config.yaml
hidden_size: 192
num_attention_heads: 3
vocab_size: 8192
hidden_act: "tanh_gelu"
positions: "rope"
qk_norm: true
optimizer: "muon_variant"
learning_rate: 0.00282
beta1: 0.9
decay_shape: "exp"
final_lr_fraction: 0.0
max_seq_len: 512
doc_mask: true
dataset: "wikipedia_en"
MLP neurons of a small language model. Each row is named by its layer, matrix (down: output weights) and neuron, and shows model dimensions 0-95. Each number is 200 + 40 x the weight over its row's rms, rounded and kept within 0 to 999.
A block is one neuron, or neurons of one layer that tend to fire together. After each block is what it responds to, as a language model described it from the Wikipedia text at the highest values.

L7.down14,185,211,172,197,186,208,215,176,189,165,211,116,228,223,228,215,171,227,172,222,218,232,236,216,208,232,206,157,194,210,198,173,162,257,161,164,237,202,249,250,240,242,197,208,225,206,203,215,135,203,127,210,117,176,186,221,222,163,194,162,213,232,194,196,189,189,183,190,139,138,222,140,282,177,165,146,196,213,117,195,123,240,197,145,251,234,231,147,136,233,242,194,119,168,243,226
L7.down16,141,216,243,120,190,165,248,196,179,263,206,229,186,149,182,209,170,163,117,240,203,204,236,174,222,164,150,217,245,186,249,217,272,190,208,280,197,174,222,176,148,325,258,211,227,196,205,150,191,198,207,224,203,159,206,175,193,222,182,172,221,198,141,192,262,198,138,260,188,173,189,177,162,157,133,152,169,194,166,210,254,172,148,281,246,181,215,193,250,241,216,163,127,273,215,135
L7.down70,187,184,285,208,253,232,231,268,237,166,223,249,108,203,266,183,251,207,188,239,223,154,239,174,143,188,255,238,242,161,206,264,269,167,227,217,186,224,304,216,208,179,222,149,180,146,130,198,227,174,197,273,213,156,174,163,197,157,205,223,215,213,191,214,225,83,201,290,249,159,198,222,139,258,146,233,283,232,198,178,150,126,98,177,170,237,189,156,142,190,229,228,197,184,177,159
L7.down95,170,200,206,185,197,220,182,208,214,184,164,100,182,174,204,215,200,206,171,126,289,229,195,158,206,144,214,192,149,174,233,156,226,143,273,253,263,235,245,220,190,274,203,188,204,225,146,228,203,149,223,225,213,237,259,251,135,247,178,186,212,200,240,147,201,229,155,196,148,129,113,166,321,199,261,167,162,89,202,144,307,241,216,221,268,205,219,174,211,168,226,157,155,275,168,191
L7.down223,199,188,108,203,212,257,198,228,106,125,229,298,228,188,174,294,210,224,243,208,141,193,184,229,132,228,195,208,187,153,183,167,168,217,262,284,184,261,247,152,201,163,81,267,239,182,242,157,167,211,256,252,219,178,139,181,182,240,187,214,175,194,144,220,116,190,199,241,258,189,202,140,196,182,172,176,247,148,169,179,191,190,140,189,190,215,230,180,185,196,161,176,161,217,159,231
L7.down436,193,171,158,240,250,195,188,175,213,193,164,181,166,179,156,191,236,202,195,166,171,161,168,216,177,252,195,224,224,248,171,208,212,237,252,203,245,192,230,164,182,172,123,294,120,183,200,169,202,246,216,182,142,143,206,231,181,83,238,181,250,224,204,185,253,198,247,211,226,168,115,200,287,185,198,173,194,183,222,213,208,321,172,179,230,212,201,214,176,202,306,246,179,202,214,177
L7.down505,161,132,161,175,192,172,215,145,207,268,245,223,188,157,231,266,165,241,203,189,156,213,206,197,126,159,179,178,170,127,191,181,248,207,179,214,198,168,252,213,244,235,149,147,227,176,161,176,225,217,142,194,228,172,221,213,152,171,173,256,199,182,237,234,181,203,157,241,204,211,230,249,197,283,149,221,187,207,232,105,226,197,118,178,231,249,211,303,144,197,220,222,243,197,244,184
L7.down690,127,167,255,172,188,222,258,287,247,145,154,219,124,178,236,132,114,257,221,247,202,175,262,166,150,235,202,186,158,252,171,200,172,207,246,211,202,197,182,239,163,231,226,131,172,161,221,163,171,191,204,169,229,230,140,215,233,230,142,216,196,230,139,193,246,120,242,176,99,214,158,227,203,180,242,197,181,194,222,131,250,202,208,241,272,243,237,181,236,244,197,179,182,164,163,198
Responds to: Mid-sentence commas. Commas in running prose closing a clause or noun phrase before and, but, which, including or an appositive, e.g. "inquiry, which", "playing, and".

L3.down399,223,220,204,224,250,188,264,247,196,248,210,186,178,194,216,198,198,248,229,194,190,178,136,212,221,230,171,179,139,209,198,202,241,103,155,233,199,176,201,159,195,187,230,227,66,171,210,200,192,199,195,207,240,197,241,168,156,184,185,241,177,237,203,156,207,179,212,178,234,210,238,264,195,145,208,158,85,229,209,191,180,179,213,143,164,149,222,182,228,187,209,204,199,215,127,203
L3.down564,258,182,200,183,228,223,245,256,209,174,236,196,144,165,252,219,166,217,244,227,236,203,138,176,178,185,182,182,182,212,170,171,226,132,148,172,164,185,282,206,185,196,296,197,211,209,154,172,121,184,245,231,237,242,248,205,230,192,228,248,151,184,184,234,189,154,206,205,194,168,204,193,125,163,236,226,203,215,250,248,250,240,201,176,209,152,216,238,282,217,248,276,155,118,267,151
L3.down606,191,209,222,250,165,202,209,243,173,170,180,192,136,189,176,252,168,135,198,290,230,222,165,125,255,153,140,157,268,216,179,162,194,181,158,174,165,211,125,191,265,159,194,200,145,238,260,199,214,264,250,205,190,201,211,266,169,200,230,214,206,136,156,246,229,164,239,246,225,274,191,185,154,243,279,284,139,230,195,233,179,228,221,207,197,183,193,205,215,165,233,213,238,178,185,221
L3.down672,164,211,178,189,197,179,185,197,158,201,187,230,219,166,195,225,168,184,250,189,120,211,201,187,225,161,186,176,145,152,246,175,284,214,156,274,179,171,184,218,221,239,193,261,120,244,147,234,200,199,218,199,146,193,293,146,151,309,198,168,134,210,206,136,158,127,139,149,193,172,164,197,224,232,118,248,216,213,252,187,196,317,185,286,211,203,205,185,234,189,206,247,226,124,175,262
Responds to: Article title closing marker. Mainly the closing = of a new article's title line (= Jimmy Hay =), usually right after the previous article's infobox; more weakly, mid-sentence commas and of.

L3.down105,239,237,193,249,188,188,187,199,219,315,201,166,159,246,144,260,154,248,258,182,278,211,190,231,191,203,197,168,192,163,177,248,235,133,185,180,207,220,150,148,222,210,197,223,157,200,145,255,160,199,192,240,206,271,127,151,154,164,213,228,182,207,231,228,159,210,182,169,193,205,274,157,268,244,224,134,168,211,182,190,174,228,151,148,209,149,184,136,166,196,240,208,182,205,280,228
L3.down247,254,270,142,234,224,176,161,234,163,265,212,138,272,197,159,208,227,190,147,163,169,118,192,247,218,174,255,153,218,276,227,173,206,245,246,209,162,153,211,147,236,267,236,137,179,270,248,179,227,183,241,121,192,238,243,159,146,182,308,238,156,259,194,180,196,168,195,159,167,195,265,209,178,199,206,243,160,176,202,298,197,172,169,194,227,167,213,181,197,210,177,194,150,180,238,146
L3.down429,194,240,250,159,206,194,160,226,165,280,225,159,203,215,226,239,192,288,174,173,228,275,241,202,131,172,171,137,220,174,175,202,234,230,203,132,175,115,238,226,210,226,176,123,199,182,194,229,210,248,172,184,206,210,218,107,193,151,209,213,179,198,195,193,144,228,178,248,154,232,158,179,241,256,257,145,172,192,266,174,222,246,295,182,181,176,182,229,172,248,241,136,313,200,270,221
L3.down456,196,264,164,237,98,171,196,196,210,241,233,180,169,200,141,263,151,250,139,200,126,159,223,172,276,167,177,210,169,159,288,201,240,147,173,137,175,236,125,223,218,215,172,139,202,221,200,203,234,231,203,223,232,193,230,176,192,215,152,256,113,230,271,237,287,195,148,140,206,213,210,136,156,135,166,197,229,214,213,196,184,273,126,196,143,200,180,147,241,184,190,209,165,202,154,187
Responds to: Short function words. Short pronouns, determiners and connectives opening a new clause, such as this (In this way), I, it, what, Although, plus stray word-piece endings.

L3.down284,198,172,203,148,208,228,287,165,195,206,249,161,249,142,269,202,144,117,159,227,257,228,233,181,218,189,221,238,227,140,175,180,184,232,163,202,163,126,286,156,216,219,224,201,185,168,110,206,193,287,210,170,199,218,204,217,204,139,164,195,238,184,200,242,160,149,252,147,166,159,225,287,182,186,173,151,190,223,244,257,220,170,251,213,229,221,193,172,217,224,181,143,156,172,234,201
L3.down590,200,180,242,160,181,242,166,303,195,237,151,173,255,122,271,247,183,212,249,183,245,192,262,185,178,156,156,200,192,215,186,153,192,189,176,126,243,187,228,154,210,234,210,112,196,217,154,169,229,194,128,201,168,216,167,223,272,254,213,207,264,171,239,178,233,232,198,161,163,136,226,148,214,215,197,176,196,217,211,174,187,197,190,278,220,157,201,148,162,256,147,223,134,273,181,211
L3.down642,280,175,172,176,187,201,185,166,244,169,185,161,184,204,208,169,193,197,227,152,225,282,202,207,201,230,227,214,233,203,165,208,150,131,183,216,207,186,165,146,207,253,254,285,225,181,144,228,214,215,226,156,225,207,170,200,154,259,173,265,192,211,227,244,238,164,175,265,192,153,207,227,188,204,208,256,249,198,245,223,233,190,188,176,175,279,151,177,306,189,157,204,204,145,207,160
L3.down668,170,245,188,186,175,232,197,211,275,109,177,264,277,215,195,211,202,277,179,178,146,160,227,213,246,113,187,162,214,178,192,246,233,194,185,227,260,156,160,211,153,210,251,190,191,278,231,173,220,198,152,221,159,177,99,290,239,216,255,163,176,201,206,164,216,246,165,214,238,236,210,163,261,238,158,177,194,162,157,195,195,201,197,218,166,190,109,153,234,173,190,133,168,220,289,157
Responds to: Mid-word single-letter pieces. Single-letter word fragments inside split words, mostly s, y, z or e in names and foreign terms, like Plea-s-ant, Angio-s-perms, Ma-z-andaran.

L4.down49,184,198,141,252,138,251,192,188,222,177,200,190,321,223,253,186,195,241,245,225,191,152,151,228,96,166,248,164,177,221,246,218,181,123,235,122,215,227,151,181,253,156,182,199,293,177,196,205,226,266,209,287,206,179,196,177,132,206,202,240,197,119,164,245,189,202,212,236,178,176,185,227,212,160,228,240,180,112,212,157,219,150,298,224,176,235,197,193,147,281,196,244,214,252,201,220
L4.down757,217,205,180,286,258,182,188,226,207,219,254,234,199,246,158,218,282,252,230,122,151,191,160,170,161,236,202,148,207,216,300,210,185,128,175,156,201,162,187,196,211,132,149,154,265,221,234,203,264,247,121,223,248,122,266,235,178,258,185,241,242,219,230,198,158,203,188,216,90,173,224,196,211,196,252,242,238,174,223,185,263,135,211,228,142,178,226,184,219,162,210,178,249,215,193,185
Responds to: Role-introducing "as". The word "as" after verbs like appointed, joined, served, elected, introducing a role or title; also "was"/"been" before such descriptions.

L4.down391,201,179,189,259,178,246,134,193,263,259,200,209,190,248,117,225,214,205,232,232,193,145,199,203,184,99,292,217,214,256,218,206,156,249,169,209,192,197,231,159,270,139,213,104,178,235,148,185,229,235,216,153,254,236,157,251,253,124,238,145,207,145,201,156,196,279,229,224,240,238,214,251,198,179,108,161,176,175,207,144,204,241,163,227,218,219,126,164,175,161,226,166,219,184,216,227
L4.down528,163,252,169,157,202,230,216,257,182,209,210,139,145,206,206,116,200,162,237,193,210,173,203,127,221,209,209,252,147,259,228,249,235,156,242,214,205,187,222,262,202,223,261,327,246,175,175,160,203,159,179,179,163,226,147,169,204,210,217,277,229,257,205,286,204,190,156,127,265,176,199,161,218,148,220,124,211,228,196,236,261,204,201,130,196,191,166,200,200,207,216,244,159,102,194,181
Responds to: Split-off word-initial s. A lone s token split off at a word's start, often after un-, a hyphen or an opening quote (sharp, unstable, sanitary); occasionally other mid-word fragments or number commas.

L4.down351,217,212,188,186,251,174,176,123,233,238,143,257,157,224,154,184,206,251,161,187,168,219,216,231,194,279,191,147,215,229,202,204,241,250,139,167,201,173,187,228,162,238,167,231,179,285,251,234,139,185,227,199,225,208,222,261,153,160,158,210,241,215,226,183,228,248,256,185,185,195,208,212,178,126,195,191,119,224,218,116,230,212,171,197,182,201,243,210,241,194,167,272,176,209,163,200
L4.down595,201,169,173,181,169,229,196,162,177,268,217,210,221,219,269,208,177,198,201,154,86,218,214,153,223,189,113,228,215,248,194,179,152,224,154,207,204,200,126,248,250,244,268,199,249,186,185,229,234,218,269,212,214,189,149,213,192,193,176,193,209,235,214,228,210,168,145,142,193,137,259,170,167,213,160,176,163,166,224,222,203,274,121,183,204,208,236,232,181,166,289,224,199,285,144,219
Responds to: Relative pronouns, ad- pieces. Mostly relative or linking words after a comma opening a clause (which, who, that, at that time), plus the word-start piece ad- in admission, adjacency, ad hoc.

L7.down90,168,295,195,195,191,223,265,240,148,219,199,277,197,142,173,136,160,241,214,281,129,168,218,208,165,197,216,116,256,153,245,189,169,143,163,262,174,213,238,209,199,165,244,113,231,172,205,191,238,178,216,192,142,169,177,248,129,176,192,193,147,207,202,202,187,217,119,230,261,223,178,232,228,217,140,254,223,207,159,147,241,217,221,159,265,202,204,153,194,233,184,238,145,189,218,293
L7.down110,265,249,246,236,248,212,263,256,218,157,233,244,239,291,151,208,209,280,224,168,187,156,117,148,166,171,229,221,185,238,133,184,173,204,154,222,212,161,295,213,195,195,234,246,211,221,195,156,271,138,207,168,190,219,231,166,216,188,211,244,124,183,251,149,171,179,195,214,261,311,192,159,264,198,174,194,154,178,174,207,162,253,243,197,114,180,140,172,179,249,151,173,210,206,177,191
L7.down203,208,211,178,202,241,247,218,194,263,220,246,174,229,212,217,264,165,210,148,194,237,121,170,195,160,182,236,253,209,206,157,149,182,226,236,235,253,141,170,192,222,210,191,206,125,205,133,251,163,253,157,151,209,286,174,157,176,145,195,189,217,184,227,120,198,170,218,201,302,184,265,188,168,196,168,123,170,212,238,117,236,178,231,193,214,199,182,204,172,191,221,200,172,274,242,236
L7.down303,266,251,242,227,163,180,227,214,232,179,188,190,187,142,182,198,136,242,127,200,243,154,239,141,148,155,251,216,207,207,241,244,42,200,156,200,204,126,230,227,186,205,257,263,172,193,251,163,233,239,161,188,228,183,221,133,165,182,144,166,192,187,212,192,215,183,221,233,227,266,194,214,249,235,217,265,184,167,208,143,113,202,223,231,206,211,204,234,214,262,143,183,193,273,182,173
L7.down308,179,153,229,280,218,174,189,151,209,277,214,123,175,218,199,197,172,208,215,122,105,251,142,231,245,126,198,171,130,156,224,177,270,142,131,224,238,214,299,170,218,254,238,180,198,174,206,153,203,221,217,187,136,167,212,159,173,196,191,183,214,153,172,227,209,202,232,170,203,200,168,268,185,209,195,192,216,188,218,151,280,259,179,174,224,140,212,136,217,215,260,189,228,203,184,179
L7.down380,240,176,145,194,155,227,190,173,180,192,166,200,228,172,231,158,213,178,183,173,152,192,177,188,253,155,226,136,225,216,235,241,155,254,205,165,163,249,241,184,248,153,253,232,281,206,181,270,197,263,175,188,183,204,188,87,206,287,169,213,166,156,171,172,203,174,250,232,192,201,196,153,207,235,145,219,213,188,154,200,149,221,276,188,219,265,196,225,217,203,136,197,188,192,210,137
L7.down651,178,204,197,276,214,282,230,231,243,206,197,219,191,261,189,164,259,219,158,168,262,203,194,197,170,147,224,212,223,201,137,221,200,228,163,151,130,240,206,184,237,188,212,234,233,223,241,184,178,135,158,198,220,205,220,198,167,186,152,214,202,214,199,148,163,167,219,173,168,235,205,177,212,235,154,185,230,241,253,174,161,128,149,173,169,164,294,179,248,90,204,211,247,258,190,225
L7.down692,246,226,182,209,158,243,184,187,149,241,243,225,251,230,265,153,235,215,222,176,182,205,202,193,219,165,199,196,257,233,296,191,233,175,208,195,201,194,180,204,219,172,203,193,212,184,223,164,313,197,168,132,198,146,186,172,177,172,171,175,215,150,185,115,209,244,144,213,203,235,135,258,168,206,180,230,285,185,196,194,139,234,222,197,252,160,202,174,223,192,177,156,204,254,212,176
Responds to: Biographical copula after subject. Copula and linking words right after a person's name or "he" in biographies, introducing a role or status, e.g. "he was", "became", "as"; also election-table separators before candidate names.

L7.down59,134,215,116,159,154,151,247,189,190,129,178,110,203,218,199,247,213,248,242,216,201,213,241,225,198,178,236,199,231,194,198,231,85,159,198,182,221,226,174,197,297,233,227,161,160,233,264,227,254,261,252,151,183,141,145,229,221,220,204,171,260,200,178,145,172,190,196,210,188,181,199,173,186,283,213,191,228,150,203,225,230,192,170,209,168,198,155,143,260,260,169,261,205,120,201,155
L7.down130,257,176,221,183,180,242,207,206,194,247,205,231,186,259,240,239,282,184,170,187,178,232,198,190,175,228,224,157,142,226,168,182,262,156,165,173,219,230,214,177,246,257,238,228,182,197,171,190,230,164,161,199,151,221,202,229,130,286,178,205,202,164,228,230,224,236,166,201,168,271,222,90,183,222,196,181,198,152,173,254,202,185,217,278,100,205,178,220,209,130,257,263,195,217,102,156
L7.down375,222,202,220,198,217,142,233,183,138,142,127,130,223,239,192,228,188,170,223,243,148,227,314,207,217,197,144,194,172,204,195,195,181,222,223,222,230,248,242,239,315,189,204,193,248,149,152,240,256,232,177,188,236,191,183,199,194,177,191,272,242,228,171,254,222,118,215,214,209,273,100,180,227,212,217,214,178,177,200,184,251,271,207,173,195,188,175,185,254,177,151,219,229,268,159,235
L7.down377,128,269,150,168,171,233,213,175,195,106,272,232,231,182,208,200,175,223,184,232,201,158,271,155,148,223,255,287,182,184,244,165,154,151,261,118,267,140,242,279,237,162,178,191,139,237,215,195,140,222,189,221,258,151,213,241,215,178,143,115,146,202,125,186,221,180,217,225,162,182,203,176,186,239,160,204,161,226,97,194,244,194,204,225,239,178,212,259,215,198,169,201,270,168,161,251
L7.down549,210,179,172,303,271,181,160,252,201,178,216,171,215,233,142,155,240,173,257,209,100,253,195,106,219,176,157,197,212,216,201,224,174,214,205,217,202,137,241,222,173,209,191,247,182,197,232,214,163,234,205,249,185,237,187,165,233,192,191,196,211,261,231,219,196,87,199,187,268,242,197,147,196,194,282,110,222,200,153,197,193,269,193,263,162,197,210,180,185,205,157,189,234,272,200,261
L7.down624,234,205,182,156,142,148,218,174,189,182,146,203,147,212,175,213,181,247,169,188,164,156,189,195,210,215,184,265,243,197,182,188,170,135,217,223,216,127,171,226,204,196,208,173,171,225,210,186,152,174,225,223,205,257,190,215,246,215,189,164,174,204,194,194,139,148,208,262,245,233,268,218,174,176,232,165,235,224,195,241,215,245,179,199,159,200,242,260,143,237,140,271,210,237,198,241
L7.down740,175,160,234,208,210,190,188,192,245,221,192,152,173,210,200,211,294,176,238,154,233,155,195,150,242,238,252,259,142,195,184,274,164,186,217,232,188,113,189,173,141,183,172,174,198,185,186,207,190,140,260,203,181,171,194,240,160,160,206,263,201,191,210,225,179,221,206,198,177,166,293,192,202,215,214,144,177,182,254,201,236,214,113,317,241,186,167,205,164,285,207,200,208,243,192,228
L7.down751,127,167,227,250,177,163,140,167,206,186,165,173,304,202,208,230,207,202,285,266,188,233,208,226,214,189,230,208,172,232,172,192,196,180,239,294,177,180,184,140,234,155,229,211,129,164,221,236,190,272,173,215,224,181,223,205,223,208,277,222,223,161,261,235,153,165,211,274,202,256,215,192,232,162,174,164,160,225,178,180,222,129,289,211,164,220,270,129,189,293,224,146,184,242,136,134
Responds to: Word-initial split "s" piece. A lone "s" or "S" split off as the first piece of a longer word, e.g. s|age, s|keletons, S|ampson; sometimes other short first fragments.

L3.down310,134,147,158,149,186,178,238,168,205,200,200,185,144,153,243,190,265,178,301,172,224,170,173,199,107,149,241,229,219,244,258,153,226,197,210,172,197,204,236,212,266,268,186,142,214,196,176,184,196,258,187,206,227,166,214,162,183,166,214,210,210,178,249,237,212,187,167,208,219,181,162,177,111,208,183,190,287,169,266,136,94,220,204,253,209,209,153,149,231,171,262,223,212,76,256,218
L3.down403,242,254,225,149,200,188,168,215,189,208,224,191,218,229,195,215,194,263,254,188,229,209,146,194,167,200,228,160,185,196,188,168,71,207,245,187,169,165,268,263,253,218,165,221,201,226,221,240,224,295,230,82,149,174,180,224,237,185,112,209,258,223,246,286,234,182,186,205,268,231,230,238,142,140,263,210,222,202,208,242,252,243,151,212,189,242,193,179,207,217,198,182,184,184,197,170
L3.down435,158,194,143,212,221,216,191,163,170,192,167,236,150,287,175,126,259,248,161,183,125,240,245,187,152,201,243,214,234,191,209,218,162,225,163,184,153,212,282,229,177,224,180,152,232,167,257,163,234,229,224,157,244,149,268,257,203,223,178,188,279,196,211,188,234,128,168,201,165,238,178,223,162,142,247,242,248,173,249,156,97,200,156,235,178,237,222,178,185,240,209,160,180,163,235,203
L3.down528,195,165,208,218,231,194,141,153,213,131,193,160,230,283,196,205,274,229,267,164,235,183,165,312,174,195,240,212,276,148,197,209,163,264,214,206,148,217,202,231,245,138,224,171,216,146,230,177,152,211,254,102,201,265,250,207,242,217,228,176,231,184,178,220,205,214,242,227,166,289,147,215,162,186,209,181,183,216,217,216,202,176,227,265,160,197,178,279,204,215,181,105,238,244,231,172
Responds to: Word after copula. Adverbs, articles or negation right after was/is/are/has in encyclopedic statements, such as was first, is officially, essentially, was the, was not.

L7.down226,199,252,140,158,213,178,235,103,231,176,204,214,212,196,183,217,235,229,221,191,304,120,234,216,202,232,255,293,153,206,262,157,153,220,170,144,236,189,221,131,262,171,197,175,184,233,106,210,191,175,178,188,225,234,258,176,151,196,169,195,145,273,240,209,249,244,145,297,291,249,204,176,209,208,260,143,247,190,230,176,220,210,133,142,280,243,176,216,267,187,222,212,219,231,205,186
L7.down228,150,202,256,226,182,196,174,208,199,181,180,224,283,155,175,248,201,162,142,245,277,230,219,201,272,204,237,132,194,235,205,225,205,213,154,202,72,191,172,144,223,162,250,239,196,153,155,160,170,206,174,192,250,247,180,215,267,173,257,219,221,123,214,154,235,231,205,195,246,166,160,233,240,171,168,182,211,207,178,251,158,152,153,231,165,192,222,212,265,192,253,237,206,264,197,150
L7.down275,187,157,217,240,138,195,234,144,195,277,223,203,209,182,189,252,162,229,197,187,241,147,217,134,236,143,149,264,150,173,171,193,202,223,175,148,232,185,245,213,250,176,231,218,251,149,220,175,219,169,172,175,178,248,205,211,157,161,195,243,234,154,306,219,228,210,129,203,232,279,218,250,156,181,190,149,183,160,256,178,210,292,238,146,236,193,265,141,233,181,321,226,248,180,222,178
L7.down597,236,175,249,197,220,228,175,231,165,223,246,183,165,212,159,198,167,187,150,239,152,193,190,209,228,259,236,229,148,146,241,196,300,226,199,157,196,125,209,121,261,152,208,137,325,184,179,210,218,226,198,142,307,199,233,306,223,130,265,263,253,208,236,185,191,211,146,168,187,239,236,241,207,163,145,176,248,168,224,231,187,163,269,242,156,212,247,133,177,147,192,201,178,215,192,214
L7.down633,207,160,151,222,185,200,205,112,230,273,255,244,174,170,229,207,159,210,201,163,227,218,257,165,163,146,213,193,134,122,190,146,209,291,134,219,242,154,235,187,171,219,227,180,215,190,244,161,211,202,227,148,214,187,234,205,146,142,223,204,216,121,240,266,152,182,130,190,267,296,199,307,216,158,215,261,233,245,266,176,225,271,173,183,157,211,221,180,205,128,275,211,231,199,278,253
L7.down646,175,181,204,266,189,211,208,134,180,227,180,204,185,176,206,269,218,204,229,244,224,192,184,198,213,238,294,128,177,174,222,143,237,285,144,209,226,169,165,190,174,175,166,213,218,174,144,216,249,231,188,152,231,202,181,203,172,160,253,143,198,121,213,232,160,188,223,201,185,178,221,217,192,129,141,262,211,247,239,151,235,152,177,194,197,210,149,182,213,171,182,185,218,181,201,184
L7.down656,183,243,218,215,165,208,193,200,294,221,143,199,115,170,245,213,217,237,142,178,246,190,161,190,101,194,188,195,238,190,205,281,167,176,127,169,162,161,227,186,128,232,166,215,215,167,264,227,224,202,169,178,160,142,220,192,224,283,163,249,228,238,228,139,216,241,211,139,266,135,182,178,269,183,209,212,224,207,268,149,184,224,146,190,189,146,191,195,195,206,202,184,157,227,145,182
L7.down680,135,221,241,162,167,166,170,136,174,188,185,147,250,137,146,208,223,201,273,182,200,201,165,223,165,190,145,200,219,182,268,222,210,167,182,276,208,196,215,278,232,242,215,223,205,213,191,187,202,187,235,195,226,152,208,176,158,250,207,161,282,246,219,159,239,212,243,150,156,82,227,216,248,149,186,231,256,232,206,191,234,168,172,151,246,177,224,244,156,204,209,223,253,169,181,210
Responds to: Clause-subject pronouns. Subject pronouns opening a new clause, especially after if, that or when in plot summaries and biographies, such as she, he, who, it; sometimes nouns like club.